python train.py --n_layer=12 --d_model=192 --n_head=3 --n_kv_head=1 --head_dim=64 --d_mlp=512 --vocab_size=8192 --activation="swiglu" --norm="rmsnorm" --norm_place="pre" --norm_eps=1e-05 --positions="rope" --rope_base=7170.0 --rope_fraction=1.0 --qk_norm=true --attn_scale=0.125 --bias="none" --tie_embeddings=false --parallel_block=false --init="orth" --init_std_qkv=0.0625 --init_std_o=0.0128 --init_std_up=0.0625 --init_std_down=0.0128 --optimizer="muon_variant" --lr=0.00303 --lr_mult_o=2.0 --beta1=0.93 --lr_head=0.00504 --warmup_steps=62 --schedule="wsd" --decay_fraction=0.574 --decay_shape="linear" --final_lr_fraction=0.0 --batch_tokens=[8192, 16384, 32768] --seq_len=1024 --doc_mask=true --train_tokens=109300000 --steps=5812 --dataset="wikipedia_en"
MLP neurons of a small language model. Each row is named by its layer, matrix (gate and up: input weights) and neuron, and shows model dimensions 0-191. Each number is 500 + 50 x the weight over its row's rms, rounded and kept within 0 to 999. Numbers have three digits each. A neuron's up and down rows have the sign that makes its largest values positive.
After each neuron's rows, "fires on" lists the tokens most often at its 100 highest values on Wikipedia text that the model never trained on.

L4.gate398:512450514512535439535450559494581626515419500553508526587484503544444456473474515431565432565444514623458458499501497456534383551482449391554583448538509530474533525488571496439533579495532496384526468541466478436506479541448369482500576487475565514517575404511467436503490559458410534486427529548510538505393452569577496608495502505524479602458505533390496509517452535508606456523484631493417579500498582460463458497553501438511481398491466417495474546482530493498459506544482488414534523548505375583480544489492497492485519483467507494513514456456512504527542463461474476486
L4.up398:462428541467562513453468562505481580455433514536487490536471465524461502444495451469491430480477481570504433549418441459554413535450446495479581391554462521569492633511576525467554514484496403395569519462474421404411392546431465511515574424567568518456460425541526494433457501530345469457486554535466517527405434542575508606538490508553494570482520480485500534520454457577581492449511646525451485498527542493484444434496502497510484520446551428502440488427510558486465465482546475470569490570558463475473561483452491496520534458518457430498434492554500504494570451462555513552
fires on: "\n\n", "as ", "the ", "part ", ": "

L5.gate439:481561521560514619524470483495552531478452514512462490474464557487513523539504444479526462516541477426520411468452564535511533546427565504612493422508568535579497465485527497487522482448449494469482439537404609581467550438433475423539542414539527504419585405544490497524528557492546595475577600439495527481447496560398505455548489482482514550430456502494508487530486516604501564494474523501601489529449563493521508457501594377571429563505559471486511495610520512417460529410510524530463458536409484517412480516605504504562556508470469512347518436483538484533409487527557498522
L5.up439:433554553497523609509467533555441512413491549512602530534515573532536542478512481457541506495424459480499405476514484558430504448473570536485572461468491508567534549599566425492419419564486507500524451486552513521486403362442496440607528511504454499413566483490436549473557506533483518470540571603494506529481494483496526503497552647461535514453472446569493463483501566510514554437542518473514522481421583552454537520486560531489524496463600564389530457503469486478472544441520360509574556432481485597534469575462478463461477589518542514473466406445523474541445409450551494451
fires on: "was ", "s ", ", ", ": ", "is ", "of "

L9.gate3:465479503527538498548448433528485522574562507595561432408474565567441564450457516518417440461431484455472584485522492505568482391428516534489516546479522416539468525442555477462427553490468349524414520501459570464487534512549512489474573465519465487475532474482495516525500455496542427615555550454572462515515530502558614571516406531477534453479481450567544434508458485545540469459564370456543444525578496515474499512565480417452494469504525526540513524437481444549490504406497537509425490614526487534490480462459418513444509576495461435430495557498551366573481485462601587512
L9.up3:466563434431514470471527480423490528634574371484524452483475541428501466518416518510461558593450568497524520520394448413517434435518559519427497455385576496492500516503402575425481491528441456497453535522573532455561532495521404475504366554493515551438484450473453582498410556518565498513593510504564430469493497521514597487518478604468484543574560502475506486458464452512479517456478473506440507470483519510492512541544514483500507464511517493531464528502555483560454440472468472610388423537387475490557511466536530517580516524457542512449516588466547397528421532473598550528
fires on: "R", "St", "par", "purch", "st"

L9.gate192:589511490463572544411532569461521470539569509536517430455464454457416377448544421462374529517487517519529462443478520544488488512405492508588516493536500567559466449488522417472399490512460439450477525495587495472474465456516520502446449418539430597473444527465525521498474442492542442452467534524438471488474528614471402498567604461444511571515517473462465519502443453401501516414391506461474468461516471459514498519457429530474505476584507520514501468513553471525530465454469490499420446598447578461433481581613525401566415521429510465540411421571489479445541518500542500424
L9.up192:517472467498461489575530444589486437528536591557534545460447488433559506546464469456539500460502565485483476468504442401494524519478462513516530518428479494597449417540501472485422473535539491486492469443561495472523468466468540533403526445559455539464413492512497497517501496527423543544600440570493570474440528564388486476504568565431545477534535454439525552544399447511478463463533523527475526488504383556470587497430430563503538549598599566443545385596443417542500497457451567511432547534511568508387478437491360528543573482503568467454460509525491561576510401493526518515
fires on: ", "

L4.gate116:470556581472494496510487389442471427527516434594452505523497478506526553443576563519602548464580527522447557510520532535489450503476432453401533513498438567493461520542536484583520535551518450428515490517595518482503424451429442533495540540476586421471545444529443477520482439582515552521422427513498511568545537559495439478465474490501497539564517495614493409535528371519505548404581485451560487414557497496490507506543549505493467469481494536413419446521525410560570459511510481395493479533415456477441555529497454445546377367471540486486516491485542423523538436466477499388
L4.up116:522499647505419523527538478529492504551478498590475602467513474442525443443566556496547582473567540566474515488522516519501351486511500495402447546521464548525459580534501507536476528543430464488521498529578553517564517461503461522506505512487532472397569431554465460504503417571513476478444398574496505533499552489632535534519524476536542574508538499508516453485540530568475573472481556382486433437599544515479529418542453457493456412541499511471438515513515479577578485570402501445547504533442526455407585509557426518548412432548457507434505519489546447489529422533562524376
fires on: "of ", ": ", "during ", "British ", "among "

L6.gate389:466529487534552542420459452455432388471560550527395445564457469442539499401443459476501601524488568515472530521561450413480459466467549524474487503486481552555434489499531546499567446494642538493533473549470444536492463611410531572437512467467466576515551536509509543479546477521500491416444549489480520468609444625452500455505488443542514537507511405501453514503536489529534542493419534475396525474563393506463469468504496448468471419579599482486534596498410517491549479449504529556494483407481434457581514504402597544509586595503497442447453531543506484519445532433514457474
L6.up389:508483589404484431467460442496373502451521540453465502491405452557459456455496528493536519623453471578577591604433540519465519481515469450485478529565471522525454512512438490507604587421473464425529497548519546499497461396446492481543547593527410531511501458520452511565507438396544549496571421534503451556507434555547432578375480537446515492488498466471452483475557569500478449548523491514398438559475415513462470524469473542468496422491584479482513429448543533491455514487533473484552486562441462425506512529512481546502435462487524469500557476490367646565531505518448492564
fires on: ", ", "ing ", "since ", "ating ", "ly "

L4.gate217:482478470563465490461471456444542514570460484435572428445535514539507439470550577414545465537543477538527464477488503452498386427450593495507426389535498523603490443630461437550517512529499453565397530479495440545498450496469378489429604480459493506432433559560400497617536489490438541590564572513459532526528463560503546505481485506456447404514418465522453466514508418465407540460508494427464548572456496494483468421532547543504586419486528573438522533569459529539557491544517492426534513448506453423553495529605535511582536478480504539499480543530478482479586497543448509521
L4.up217:504523532482456492517494495427478515524536517465579498393527457518583436486510512415498498491622497494587492516527618483413377484483527487514464507536508455509425483559448439537479574501484543482446452449484454535482413483399431486539588500460474504396515553511516550471492498504493514578480489538453575514500452519527546487478429492523485553453491455610507459482523412490496611440484504463537413477444455548493501516532463526464534482512461626496504498523520528487543553509485549516583525498439440529544511657682485526578494505637512612502385466499500496588528488546502477429
fires on: ",", "'", "sci", "-", ":", "qu"

L4.gate251:499480460456543423438471541545450552453471502492595529532618495511458621447463443496465433454569496494502378418516545479527468551615487602470513399538536552447539502499497448449468435497486587473457489462442486537461551500510582470541542469533402484529502413476544487538509574518451509504432447511462566633497431524495498418590610562508585463512575496522559448514503475529460515499428590449434527459417544481529529582563496495496496533453594489466530497505496467518578532461429550461487541415542561488452533570529551504409508602461512508532540469514602484456497538511467428508
L4.up251:450464480444442581455520533475404548476499569474612476483538480492508514488527413464524482460530462457462379486601489381504509553541535487465495370462538568479453440498396437426537460520483528463417433438474452492545501490535560485468517546521508430484617442511575491474532473476507571468499505498512632560540426548522423457545469582549517488424532487500522461530507433499513523462485628566514455454418543410448522523516553399498469573455538468483551475515568462537568616482451443480469482518516497427465506464566549551450523552440474523480586471487540436528571489496502404571
fires on: "\n\n", "- ", "e", "Greec", "ic"

L6.gate93:493425500533383520492511482397538473480454500498444466451549493533524496530469519449492535492433455568454561646459467434511451565409525595485487535530604551532534480496473381511528471454440453501603528509475479521486509506576485523503469514540556442535519479558425479458565450506505517526535430462502534419578467520460480489553437541465527423503518560512498413548502500515521488593557607532497458472454482494470407434504519458514532448492504358409444464503372514406467515450559512447405476543471431501448564506423481581464525510460577539506588623457434529464586505506492545499
L6.up93:418520505489377514527531578485432427568476537546512516490565479405535569430534482567446508553467540437452565433447495474502478413577491447473452486462467556448483534575430441592514523450495595389465505361494441522404549500559460464531532454455487447362471510597394475531567517499560508502488496563433539536536592565551596451552469505566485463465533458576467517493477477504434414521532464469518417470473455454443551447407519547536496532527588456481537413521453508477522434455460474492489536481516463438510501526478510486512404566548519614487521459482531504520498517507527453438
fires on: ".\"", ":", "\".", "X", "-", "."

L9.gate54:552509497542484504453467494618556493439417529472562473555528503480441534528462491540502433508435469487552513494503513465526475472521555508550505439467485474500530472432469490537581511578497516455444490578516409457380477503371576386473612442534524487526424494532514471526567428479485456443474519514505468453539434484468501494507509440449506541441444574465617410543468474436529347439498527518519558464579473493512519619522450570497590609505492453498507550541475565543430527421497542525489492520422518485513550521422523560530425461461548463539482375512469522512564369499553578551
L9.up54:481490491507491473482584447525523446511433553480607550461630517467443492467496449472508455423487491520439537419391440474456448480551420416474559446569488473431480560451504396489531378607445588563464464537411503467493449443523505386431512538481550478447472460495528422497509484542457469458507506609460462441554415520540519453404452513543555501509556547542493456522542441435530472441458548448459559498594537509474557509509522439547555513465516536516529484518479594459497466454531500537468537595532475454417479491531555412477427540481469484487460522501553512548345411456546461528
fires on: "dis", "de", "man", "qualif", "f"

L2.gate337:488529516549538490567491451481471520447457534454489406544504442509577531534510496540517513468551540475540483422462486513517489543499538642510466401522534407498431564522488570560475454510441531455613514492418498406530515401439543511473481487552640432445498579459450506529534554565475562490573479425600350577527507530529529492519506450557505518512541432471561501537513492527497554556468530530452570513486491397497471498428471479539508437554583485496323482432553492506525507574610468537495508443507568519486445529549533570517570463539496532519432478495562561563564492456507493403
L2.up337:529437486557471537561500532480451523634448429456538506494595578498419519542464538471476476504484485506458497521486478432464483489573463554518578487491431546509387523482513588430503616521441590475491591536442591495509454475558392510503398448446498506543515479444521467625445515500554521492517514550423503502494475482581450584544464462518437537492487527564510526508555513367568555452553663458537498622601530427544499527561554582516454453526497518514521583499517504519499529538579510526492589497521494503500548474491486549457444481467480421505415412548510470523563517547457469544
fires on: "^{", ": ", "\n\n", "Preceded ", "All"

L2.gate140:569485497589384463564509420503554557468489411538535527485507507469563521516505440442546476473444558502501432420480514439437486541440541489535443547549411481402511515446417478446649481614625527494516466580510528460455385481429508515489524550469505431526454550467466577502526595498468479484440450503505495389532533424515508499456549549473507406436473476475463425457489449449536520512553558640430543525486472504572486509478467539447509495474464513465416541468487494612532541520483464444510495562509478592512505572507534454518494522503477548534414556451536518536473560417600477411
L2.up140:495489520525423439495501477406576447588460529497512458507476470415480493492511488550496454559449456535470630418469460416459410503482510541477533528493499475476463516579506452460507507499485555547537403525515506516526424594475496476502510411461410580515525549494466452548482594467522462499485529475519494366568623527461560486501524450522427352457474513489497497448415482491505556537517568491459497614450428496460493512456495572501510524514463502465464425488526487501487511552518569445497438507532542503537450653521489410434560578462499515491472443549401444598570455343549501494
fires on: "″", "old", "|---|---|", ": ", "|---|---|---|---|"

L5.gate85:503434525500505469493470469458504482400539582515438540511422475478522514514463535482462475437537489445432520500475515489419389476458382510453498564501587524488539568547549450457550529552581437431507586514474458484562457477400375492408516455589450527516581522530520560525505533454513492525465485483533595511599456522535411479500542483457471520556428437499513521502421497497479489480576456442563642509518459398535547488453452439470530506519450589389487495539505463520394509445490439447453515515523461477495486489594457449532451441573480615534553546465568517408506460376501465520
L5.up85:424391678429494474405479520512531533406549512467509520522477512472502475491524507530477534484442550486499492486467472504476368508601450508429455503541522452488466614503488452484486501549561442436512526461505466470492472592523463546423440470628440522506488473539459527557486549466538565471528540475535535499497385504590459480451516473532461404593480436525498493516470528454437511451507503414508565487485443442525531457566451494516353562470518542541386460617504480595488500432485469487497572468472472436459527494542527557519539531541529571498475545499537573388546511431573595477
fires on: "of ", "among ", "."

L2.gate341:476545441470420525490467471630576542551601552533512497504538426408464558469461509474481463522478504451493459493492581526472509440511551411539598550467477525500497543518499541441538465448436441506424448522505510540480476589490527526471455491386416490482565586503453561523477522537457512485432575522574552439478621495462372441562587494508513498497486481476508489486407547497502448536530537410479480455578527515467573504502570473535417425502475547499503570537522378392509601497510472537429551508526499431492417455601552512396491498492494575428501506357511515456493536462512487541
L2.up341:544513495486428459534467494487592485485558504514429549495474459397389571497393464510478464469575559544524491478499601434520539519564476525502495551495445483528448549570518449380604457508485410495453457475526517516571528532597470568465565481442495514419516596507479526499481467545533559432462506502571507489494540488501437433563581554575512528508511569521467488530466581509489495441477459422510494561554434571479516527472521490503343429514525621388467490459517459498482537484407508514415537547501516365567408516512487437465524566505464541446512567489477489482470525427500404594
fires on: "Sc", "Ph", "Sk", "anim", "programm", "St"

L4.gate348:506405476456500479453528559551499446498527368490541486503460511461486582533527495469525477498535460483418535554538418466427412484501585467498521533533416528511530504550515519483470478408401538537542541511574402450483504452519430441410425460434463392500560522505453458502485575517578542481454589485493460521547519532461442468458562581515461449428483425456592475504462625460490474512464524523445434568411507620471474540570474518513489535580458567448458419501547518447511502484452497461432535456523476431537436477494481495447535396620454512484378454548531500454511454500480528617
L4.up348:489550565474514470499432502511551454530521420532526396455507446475523500541439370600511518564519469452529471470500488436554531390481515429482531515517459450483520499432512471497547547577369483485427466445572473485497506523469445382594497385481441505465472655519492487531439595547460496496470588517473546494512486519478515519464424513506545496519457435499429577505490617494489552476492469535663451429496501553368513425496517447525410489505506544446553509375487446477495492507570503563539440494517491501505504456511527480468490501522454475566513413511487472545486494498496399623
fires on: "sh", "Sch", "Sc", "sk", "k"

L2.gate31:563486455579465460569466561479478602493439502503527579511493537356410563627542451493520568502455555517494448520485536459408464572560478475508527483525489469477528554466406555495495610563584455467486475545476445477536463539511523473407501581451528451635431436519396540491485574522522471538433490486444511563596475520431442607385540519502467479519559441485495514500512528522563494503477548529443541540517585546462499510446463506540451463505503479482451559448484526519474571606506577567458491502412404498545584401477571457482468551513521512438486439496562480533410513477513528498
L2.up31:518568541528511450568503422429469582509473419552453565437372495462446445540536465483497500489464558488506448482448505515433528548565426497476610470566527475500460657476502488403492558509425514406500522600601470466528454472416611554469510431526493538576438483559518492500582545521447490554395456553470503572501526483445432521401490514509505547506533532514604450508466562483496544562445608517504505541446534541465426491523466459559489391495542478504542480500484537486515571527612531538507467487481406450535490473577546470489534494490497553401477460502428557586536533525510564456
fires on: "\n\n", "|---|---|", "ym"

L6.gate45:482551596559575475438430415568470488492552560601597499497552475494476533545479592463513520488511479461396558499445585417482401578523549505548487448497576442510533443500512556489490573442502544455596562612629495444508466437422564499414443526549422444549521456487514475520544486467493460495576550519499452469419486504448505493492521602457474564562361536533579519503460481502483509476579499457430520544505435538463532372516507473435510426461491506507503559530515471561454510520496508517427446535526513483530523494452429541492471495390504477551549526518557425576477568499435554565
L6.up45:511566542545491564461430417515456445507496532447495511539416508469538468470509405497388535493518524518505437513471534536507595536576528552437448464586476523493522377509492506386537517458546514497472546507545486513479529484508542439479465548364481536495534485504503439423458622470302506534474419521508599552464369483463534523470425459461569533517482491544533492497408482501511559596501554412498534549494602515477512563526540524500478489539490507485445511490550491517543466520503604563496451427513526534502573457503444491536460420471514649505492443544555440507501554404494567461
fires on: ";", "of ", "|", "over ", "and "

L9.gate427:484575604489478410494440527513474402472407477516505498455467509426570376539485410429528438502610491463481527467463543428475514502560552505503470420502525541563522425471499506424537536486606499433492495583424556505512645560485434566513485477495462478481471477562455508491499499506506432497503537495520541477473512344532517458537428482456567516427547482541531482506367442499571519530585500560538576543516521505376577520517464397484467413527542540534504439478459531514553532512432474440549464518509479472427544494494484554491528597449445453505411585500409566521523511472534460536
L9.up427:583518474486579510431578518497485522475485468607520397493419533575485436438583490587510434455465459570411571497480487466459479500528432540455530546540459459517433472417518451414515519423497494498599511577469461486595596525457504448504598516607436500534534548494430625556502512449574561561516493440476582470480548501424492439459464567472516610550551462515538453497526510521536491491457381569511487467560525568546572440566504558588562452455515501546498415573533459511527486423537520549488591523515503525554528496498541491545449477472456454479472527528526498493488496419555387532
fires on: ", ", "4 ", "time ", "s "

L2.gate331:534566504378483495545507509563437414546451487444468522526558458501531518510523510562528534585495539507496505559403553448490607368532500471481519437499546472537558463474499448467436527538591454494477605441467564533530459517488557512399492493518423621529512436510490498558534552510489409559487420476515546504368460499408531538479548437447487514474493425492378465526444603514481435494521457474542469397511487526597529464482537469528418528515561556543462502519459444508492497550564445461377461554501448522461542518478550451540564467479544432550529430399445476487471570481426436461
L2.up331:460571474493518460576552550501468552575416515550488505476512418497514627570568571550648575472421527508462453542516481422487556507542529485529462445447461486552547463522471500490432454617513539407474467580429436485539472545567522452493508386518566543530477431510545512561549520524525441535459459470507380577464521461417494548498492437529513379417548495461557437589513501485520396493494498534539494525515543519649559420481576479503494496520549569470434476463443481507495487454538535528485461502538409571537515500471507518535468395485542474405507433480543513554475569480431486482
fires on: "Army ", "War ", "row", "ank ", ". ", "ath"

L5.gate497:500536505467557455554527553557492454542500505554563474455545545439490518554540452451595483448488507479493540528509525493583516517523480555514519549479497487404600640569456466438604520450408511593463528557559433475537454518597501427407549461448419515476524448482428473523405563532497454530496605427551534462487517521504434445525590518524577551477511585436596516459511524453499483475558534526478492522540463520514444562556492479506392478364472411438427541547594487499491464520478533555511433464578525480439472474493467485590500538525560380500528542410498449431527523496456502571
L5.up497:519485391516543488510515542448507450507508530591572507465526484532528478539484483439514466377537537515436479493490604530504471468499583521524384488488487490584515543521455523531416484460492457502533502552421554506539468509643528444449522420408479552476584502571395447473399537531617487503460509454541536438561509480504362435526460463498528478456567531396541496517536468446536533495485556485415412478631518451480447522557440512429447482475452437419548515527588486465609497477576448498573540558561570539488475448436571504516496545511490403557510485498507530417539508533515482505
fires on: "h", "S", "var", "c", "• ", "hor"

L2.gate103:543515545454514385443483513511535484444547506544548592529475440492404478448553468479532604453524505506487522440478527529537399534470534510525416541483549480465537511542433481463557478529467568469548468525499544536599486410427483495451442488529473386487580543488450526477560501532512484416436499445449586528554427445511420476458479488428461437585554449508517498502541468443517531500569504427520575427467488462428503456454499580509457591426412464547549480561488331439551517410565437506571455469388457478502422463559460394563478450515447498469558461477531531524517448438468489474
L2.up103:465513584557538558564521506515518454422531484513461522496488426497526474535487456555546485460523518515531577472457494517511436497520418473541492579571597486441520541508501510496477389552548486521525423483512543458563500508524447451565505479478454517444596573524545502491517536437478428428556521409472514403540428530502494406460544463510442327540422437523539463530474496429462445502511549478520516346491479391443492491444483519521503559494403470506453501513549420459403546505479568525564570417506588507452463538498447492563484523601441586554546492496609591454453434497516587529
fires on: "of ", "all ", "among ", "Of ", "All "

L6.gate285:488511573456504414436443415472454435483527521461473518495524529595617516405420421414436527569486488558466555427419539449562550455561499530488491497478549503572561445443530561472518467533574553429534515429476557553487513567520482551474511464502544493477544524488485492466534546621535423459537434512439572458570373500520555463479508545528535470552471500553506504498473570526539543438580540600542572448508492454462464464528497519553487525472567502450516433482458515506530526451446502502547538505467469476428502536525514361376523482524512473447485565441506508687474510587587547521
L6.up285:546467488518505469469525501546428455556523576432495553508473524514500414431414505402501539434367553549474528467479474378503459522498528451575499489408509493513384494515496413548516444566476431480582560449414568581548499508521555443448548543443546496575490535561457451505536484457537496433522529437516573520523490498497576460578495513567615523454553464464486521489498490454495465533464467478566484478489506516495472506408453582531560376499450535393569445442542567503501481493483550492478414473369491517521545444533506435425493417521461535468578543525532451510424619562486580496
fires on: ".", "\""

L9.gate399:485496572538517507398458402540582390429453549506474481520465461498432525507389416506501484440486516517512505520467436437463530380546496490556534498555485517520543486433506460494574500521442434467487480521457424522462508580501457464554511489453407504564522494530530528455493546451556468459543607402450358540453495554563578539564540537396491533518511475532502458497535494523430405455472486440446526468568499438415505561482444510476571414493409370559451520510424526488468474506566418518486495513471405543514496496615457529485574417453516495568441416488462593486485506541464497470
L9.up399:478578481498436520494493499528519500418470480480501520536533445568498475519482478492494523532438431596443527469409394494456560450558513541557550400411521511563483566555525424509497447541477512431516448568503543551553486517534540540457557561527431533547484510503532509576505510462524584483507497508511531547524539535552400417590466548411538493527457385376491546501458473541463483513570431599543520538546536565384574432497487473419499401547579462494467424539471496521438473452504507462609506461440501519530510546405537482549518476386486505508472472574529556470364428536427581492
fires on: ", ", "said ", "In"

L5.gate195:502549506472475344436479491573547473409522452443578414551517487526530519558439475484490451504501505474545501463459463544500551473491574439417566553461544624550543436364475522387557496481474404438475530393439472483508503540551511398521576501533413453507449477519509486506530532515548553512531520462550567483501488512487477464600518497437497490489513447441467504449451480523408507431508416493578435536505513489549452496448518553480490579557625550458581572528423576622488489500461508476468519538597477462432440441413529506520606472515448546490436505513514490553496550515513571518
L5.up195:412539579421439546483512454399462490514519438477609519483548542471535496467426484476438485471482494478404530573543436472617496510509493477473587447529582511578503483542524510500490442478388373490465409575374583532513581508500577525508480513493518497454454534468499509464368496493492626535546486542404495438435554468462428430472497526556527514533503519419549500432480486552438462504501493428554557528460515489449511413514468520447450552483467485515449560372552526432453538465508467535411398482480491464482468570485503457478380496561535503500444432560458540502551519509547494477
fires on: "m", "or", "$", "il", "coll"

L6.gate12:601514533486498531572543637446444508465431475487518567533549531521470517454522538506472471566506435487564508489473484529484390492450509426528557423584502498491517449467441490505474567449547513489530509546544461530466533492483497487374443580445452507467529556512514566540517518483536438508506462452459503576386455499554437535518485475469548494446493472375590626502452543442592502474499525419562484507413387449457527463542485487511452607433450538506373524555532457597545558538476552516466490424598512482619578519512531461521541434489573526489483574419502431454533478457527527452
L6.up12:494549540507519476510502509501567502491520521480572482538532508440507526510463460387519459477564552467528517533684518470461479432596455537449469535489465463403467543414481494422454507515475476468525515456481560521491483500487489463494530511513545469459433548461540416478567419505532561500509523525511473605444548558560471466562524489473437486525472520481520549476471514533602557483464539506538519552598462445464560426417483346473460543504537578569544507517427465498528462586547423526501329416528532445480487490506505580435618476506554458490577414518540462432505535465590510635
fires on: "of ", "on ", "e ", "\n\n", "a"

L6.gate171:539482504409504508524471490461504540484624470483497422601480501499424563514502434571427506377511497407490534492456500489526542539377499513591491479517534472571546488573496547506498449520538550436464535538496519529588555380483520434519494588500593463544532458461547516397582513368557636512537484509507421524410466499465535475578429470455477583450440489492456538462490529515494468468586468496495483462552543512624478443469469514527441517491540607451493451527522446529537634530459539532477479520522491411507443526517485519446471438530547499503535594488370444523498459454489509483
L6.up171:476521480498438470394347457455553553422535462542488522560525467416448530453506443585538522567476462489531466424489578509523568513452551508488533488466538403468547485504430500459467429509494464508405547534526490493577537480484515531539401528515569621526542434499555455438635531520484461526537605518467519536494528526494475512507479505387531503511482476416496513525459470543464565440536538522570623511520487534494518567465510417558466555458516525473483454457496372544504558502537445552583475474480574352488609432466478432529515470455523535527500524505441469476477603409558554487
fires on: "in ", "of ", "at ", "et ", "and ", "s "

L4.gate252:599456441554433445465557437470554355509512531525547441459492495527461393453562603551514517503487526507534636478483512483461481527495476518464442505518529465462443601478570479485452436430510600534475530542500411478515505499544509541556530598489390478509451517476404526530445523487511487529540497354493499491633481390417612491443563512479477496440448510508498439500476501475608490488463551475498557528503520463381543482524456479408567489498502435583530420529472547534556456513549396531579460469500459504436514475504488504421482543495486475570407529463505539495514446443474493547
L4.up252:559421521482384501493476501493473440565517525473578511447535504491444494416594518417494510586591522560566481443376457432454518558482425524351475468489538517469434501505600507475417552394457508581481488530584514548492567481407519558548541522521440531519450477517472585512541422467487573495615495401387503514562574501456540476503514499460462433413481467450529442523517425435507497440419550465567460552556563437484581457493587497490554398514495434547534465577496493545453459516482480463475477540486513496455478484520524434512493524530433526480465446560526511567513507497452422533
fires on: ", ", "which ", "that ", "4 "

L6.gate76:531528490530487498554500548431445499479596493547566442386451542504495394541572562399498554514486492562424626466430509556484448488415441473462520534488478552505503458481453554468472570435536439490477600592553519536501488485457593474507490490504490421520516488535489495491493519478520462445465424440461531523509628497470559460566434450482518474468607542618553437495521592562488502498547575531398484538460544427479442527396467537446481517467384560434525497477491465503509508523572469571468482539466496494417482431478511507469444501535507560468441462598430488495532506424387602549
L6.up76:501490455518509526514532459472439481434486509580493483443440471486489606528600594425513529484533506524451573444486465529468496527555449508527429463434498550558445553414529481455530543443476482509487597550453556438408509477459502418508519533434531503560389444473498459478468549493442490501489451421502567608531558438532458497535460515546571455540492539603510429518463524502514468445495554524344518605451484485407448550424462458431519394502451596426465428513531533488511477570514458526496430554506470371414469522558475536477454533544553543553441499481420499507566421405553503509
fires on: "==", "===", "|---|---|---|---|", "|---|---|", "|---|---|---|---|---|"

L5.gate206:527422572608472497524637556421496617451454530510471492565508501454503524589549594477556516469499473430477460540406470548416511516528529503569444552561426550532562508544587447524456536558513561500490516454488523527533498500488526466517454507450545488486564522426567535480507569506475445531517503446518524482478481641435408438531540465472454445495438469466551458504531470542460576511463588444509576491424593440459499492474463559537503451531488581478516504500495544440555459463416294402504564541472508489479469517589504497498516564551589526532525588478509451523571487430514505480
L5.up206:468495456454540520441449549398481557429621441519566519554519526530426583559541458591525510511553509451567502464535503458561576480555494510463451511528506550527380555498427530433505558464496548570473562543405521573508537500561494526603512596488434558444484358440490534549427414532476557484467475400513514551465429508445438432504519539526506595568533517557515556463454514428524501475538456466537459527489498481476500513486479471551514476493511550551592477437451482470555542570581543513406462408515453426492531526509512521383544538429500497571535527444478516454535584502503491628
fires on: "\n\n", "mag", "Hon"

L2.gate263:566485455511550497513455543423527507406501487427414570526569557493577500497474510510432525507547507572462428398497499434456533520586518543463487393529445546545486505519527479487612494516468567507500438491450602445527458477534565560616434522596436533479419506470540463502458578409532501467481561579570592519520520480544458561568524517484489545489567546561454546506538531440489501486470486463517545493437514515466497474498607487537541418557577479404597475476560495517490510412462459534474474515531460512435440504544534518456497500489495522560448621516527421540442449545684469431
L2.up263:500451457515598461611535518449491526433471550407423490483450591489535440505546566539422559491638562433479482492527469484478570513468565553434471439562417547507451458575506533433530503509447540598521428530459509499488452475495491532536456497522513555504436447487592450505478487497520544431506494533572600552485464566599447567522545491384398425370577491545468544531500499381437465493530459420503533483501530500464412491459472549578425488529543511439460552534530461452498488575535503528483439453506514393431486467483486568484544468504470481581494568571529528576485456425502484510
fires on: "Az", "Pan", "Del", "Pal", "pan", "Mc"

L9.gate359:397539539504402530523493480576560560445485529464487444503476528473529370505541410498520508428489564447503498446528506500417502508425463484533481559578599567462547419475502496498541497497537508466557472477581548475532543415542436440570508469424484519431586438627475518401510502536456479475544556400616479491502481493434457432515478509512497474407476531568431472470434535497618459481507509494522456490526621517455486467506488421498588402436480424504534475404534530435428459481506527435534499544484500519519468564463518509494471454486525522537455519611511473600434505468639456489
L9.up359:491531401503442541496498531487484581507544535490601492551494444504499410526542500469587537509517462477395492522498440551449428484464475569485368492534519599457480447524520514585571550533583510419491531464542555547481550423480444528571427508446454501364568424611444486500449417479480510464435532400519509477548486508496403442471509505515517499458526549528428536473553434521487521466386577591601462508502488566481519485458484460504505437501524434427458423455523514464495454480483471489484533543490533504405463538536504522438494477518563478526503502525377549611556550381481451405
fires on: "the ", ": ", "s ", "\n\n"

L9.gate253:450499444524473489505426516477539498483530476547510537520498550544552611555469450453557613553480591430464552517552530472513463503508493461520463535602445548419590470403523494524539511483520428499498470446548506527495467613511490504516555456468531543432474546477479462547638494530517494506608482511492607521426526405467562416503547462418430511460487437494479488523450572456503477511524471479497394579509579515459518593472452418488604509528514554447456520488526451561533504528574428424494528512494508433641432486648485506450533518535525525557529499544447441440489545559500451617
L9.up253:474462549378437514464544524453471468569468357497546553504466368403463471642470539486493484494530459444499509425465567492495560457553523432443542427547500502478466526457509501471576429511479538516570520461533523517616502560583454486498494419479513448495547530463407478423454549457497482493513603486544519571476601526479564428519454561449402537558493520530595539520446535476549472583446495479512547460559441513505501513559453429491456527528463435473375484463525385584514507524547529532495575519496597472534423494575516485435448528554574476558489415483476500508490493503485544443
fires on: "Sch", "sk", "Sk", "sh", "K", "St"